From a checkpoint of a small transformer trained on Wikipedia: 72.7M parameters.
MLP neurons of a small language model. Each row is named by its layer, matrix (down: output weights) and neuron, and shows model dimensions 112-175. Each number is 200 + 30 x the weight over its row's rms, rounded and kept within 0 to 999. A neuron's up and down rows have the sign that makes its largest values positive.
After each neuron's rows, "raises" lists the tokens whose logits its output raises most directly, leaving later layers aside.

L6.down347,217,195,208,199,216,154,238,235,196,247,196,187,190,226,252,172,162,204,243,256,202,234,240,207,201,211,218,194,197,242,220,197,190,201,211,199,272,230,203,199,177,174,217,210,174,179,200,192,163,172,161,232,213,216,159,303,182,219,219,174,229,265,258,187
raises: " its", " over,", " out", " through", " out."

L6.down1596,152,251,222,232,216,260,165,169,193,192,221,165,229,200,185,109,226,169,193,185,253,223,188,146,240,180,214,234,248,147,194,217,208,230,197,135,160,201,217,221,228,197,161,216,181,224,181,211,254,212,186,160,169,194,203,219,212,211,220,156,224,154,213,193
raises: "'", "ide", "burg", " College", "ville,"

L6.down244,214,247,212,194,220,222,193,199,199,208,220,214,190,158,146,232,157,187,124,264,215,236,157,274,213,221,203,153,234,158,185,271,194,200,160,216,185,199,237,224,144,172,193,172,173,150,191,183,206,213,225,230,248,173,222,149,210,202,238,185,185,128,202,228
raises: "ps", "phy", "pen", "pes", "ph"

L2.down692,213,251,225,217,202,160,222,216,157,161,234,151,178,215,134,190,164,214,194,197,156,213,182,204,189,192,214,212,152,216,169,261,206,203,146,218,212,197,171,192,184,153,234,189,173,228,173,216,200,174,171,204,246,219,197,221,205,224,184,193,240,187,198,219
raises: "ho", "int", " others,", "hat", " others"

L6.down534,174,222,157,182,197,235,190,220,177,242,217,223,256,233,221,202,166,175,217,162,150,224,167,201,240,214,211,222,196,204,183,184,229,143,199,190,230,161,192,198,237,172,189,198,218,225,250,192,221,208,159,136,169,205,219,183,231,212,169,211,206,221,210,189
raises: "vich", "au", "house", "ira", "iro"

L6.down521,149,241,208,192,216,215,179,221,170,196,220,175,203,168,189,216,163,232,212,173,181,124,189,211,237,184,237,176,227,143,195,141,189,173,191,228,225,214,220,240,212,210,185,212,226,184,181,216,144,175,224,229,262,247,192,165,181,208,200,165,225,204,182,208
raises: " 30,", " 21,", " 28,", " 1,", " 25,"

L2.down585,214,165,178,153,196,227,190,213,243,165,199,207,125,219,211,216,229,181,200,216,194,230,180,238,226,246,168,144,202,208,237,213,192,176,200,236,189,167,178,209,198,266,173,220,284,153,235,242,156,269,204,183,190,195,203,213,139,164,210,184,144,173,186,181
raises: " they", " it", " there", "so", " this"

L2.down631,147,213,224,232,164,199,247,221,258,214,243,207,231,215,216,253,221,169,208,184,180,223,167,183,209,187,202,150,204,250,186,233,172,148,223,163,183,221,251,187,179,214,178,164,166,222,173,252,187,207,173,187,301,224,152,173,238,212,216,213,175,231,173,164
raises: " for", " into", " to", " onto", " through"

L2.down664,207,175,147,228,191,213,206,232,134,213,182,222,226,221,167,231,224,200,222,212,233,198,138,197,212,184,185,206,225,162,215,166,199,231,161,210,180,162,192,216,209,220,187,202,172,254,184,187,225,190,201,228,219,207,200,182,225,200,201,184,188,274,231,216
raises: "er", "ered", ",", "ary", "o"

L6.down316,177,215,253,194,254,157,224,206,187,115,204,217,175,186,180,199,241,110,206,197,129,202,141,191,199,227,174,234,192,201,191,226,173,180,169,180,208,144,136,214,199,221,185,217,236,195,146,215,134,197,195,237,175,226,181,215,189,209,227,182,231,207,156,174
raises: "'", "}", "}$", "’", "a"

L6.down1221,251,226,191,197,176,192,217,137,172,252,185,173,220,229,170,210,199,224,232,221,185,225,244,204,211,225,184,207,185,198,186,227,175,173,255,238,142,189,178,192,201,150,213,227,217,177,209,219,198,174,184,197,244,187,184,217,208,198,179,231,133,210,200,186
raises: " more", " of", " more.", " others", " died"

L2.down1268,203,220,171,233,215,238,213,148,134,191,193,232,164,158,146,218,210,218,137,149,184,160,225,173,170,195,167,185,186,188,177,204,225,283,211,204,167,259,197,229,222,229,229,267,178,161,155,186,218,235,207,209,213,212,144,232,268,224,181,196,225,222,209,180
raises: "st", "r", "St", "re", " \"St"

L6.down1024,205,209,174,205,236,195,244,209,222,167,207,157,194,195,157,147,171,212,226,161,165,219,205,224,224,221,163,188,229,186,209,175,240,186,199,189,222,239,179,152,172,179,215,197,225,223,216,229,221,217,179,132,219,250,132,128,206,221,157,206,219,204,210,191
raises: "ies,", "ies.", "y,", "ies:", "y."

L6.down1565,144,228,190,187,256,181,245,197,197,186,184,225,188,202,225,181,172,209,213,212,202,190,227,175,255,222,181,232,230,218,181,195,176,202,212,195,212,197,203,183,238,226,186,158,157,197,157,260,246,253,235,215,213,171,172,222,210,180,164,195,249,234,197,192
raises: " set.", ".)", "p.", " route.", " needed."

L6.down471,239,223,194,185,193,197,164,156,199,148,194,223,173,202,224,236,162,224,231,128,149,241,159,174,198,201,210,237,200,156,187,170,195,164,183,181,188,174,172,188,245,205,170,150,195,151,226,250,239,175,188,203,201,254,219,231,210,198,196,235,190,231,219,165
raises: " there.", " while", " during", " after", " prior"

L6.down1484,192,204,146,186,210,219,207,195,207,175,253,208,194,235,199,231,206,185,187,191,264,204,217,187,195,174,154,259,175,149,264,223,131,189,228,197,208,247,225,222,233,239,228,211,222,202,242,234,249,199,167,232,224,221,236,209,202,217,151,193,130,193,215,210
raises: "ity", "ity,", "ities", "ity.", "phy"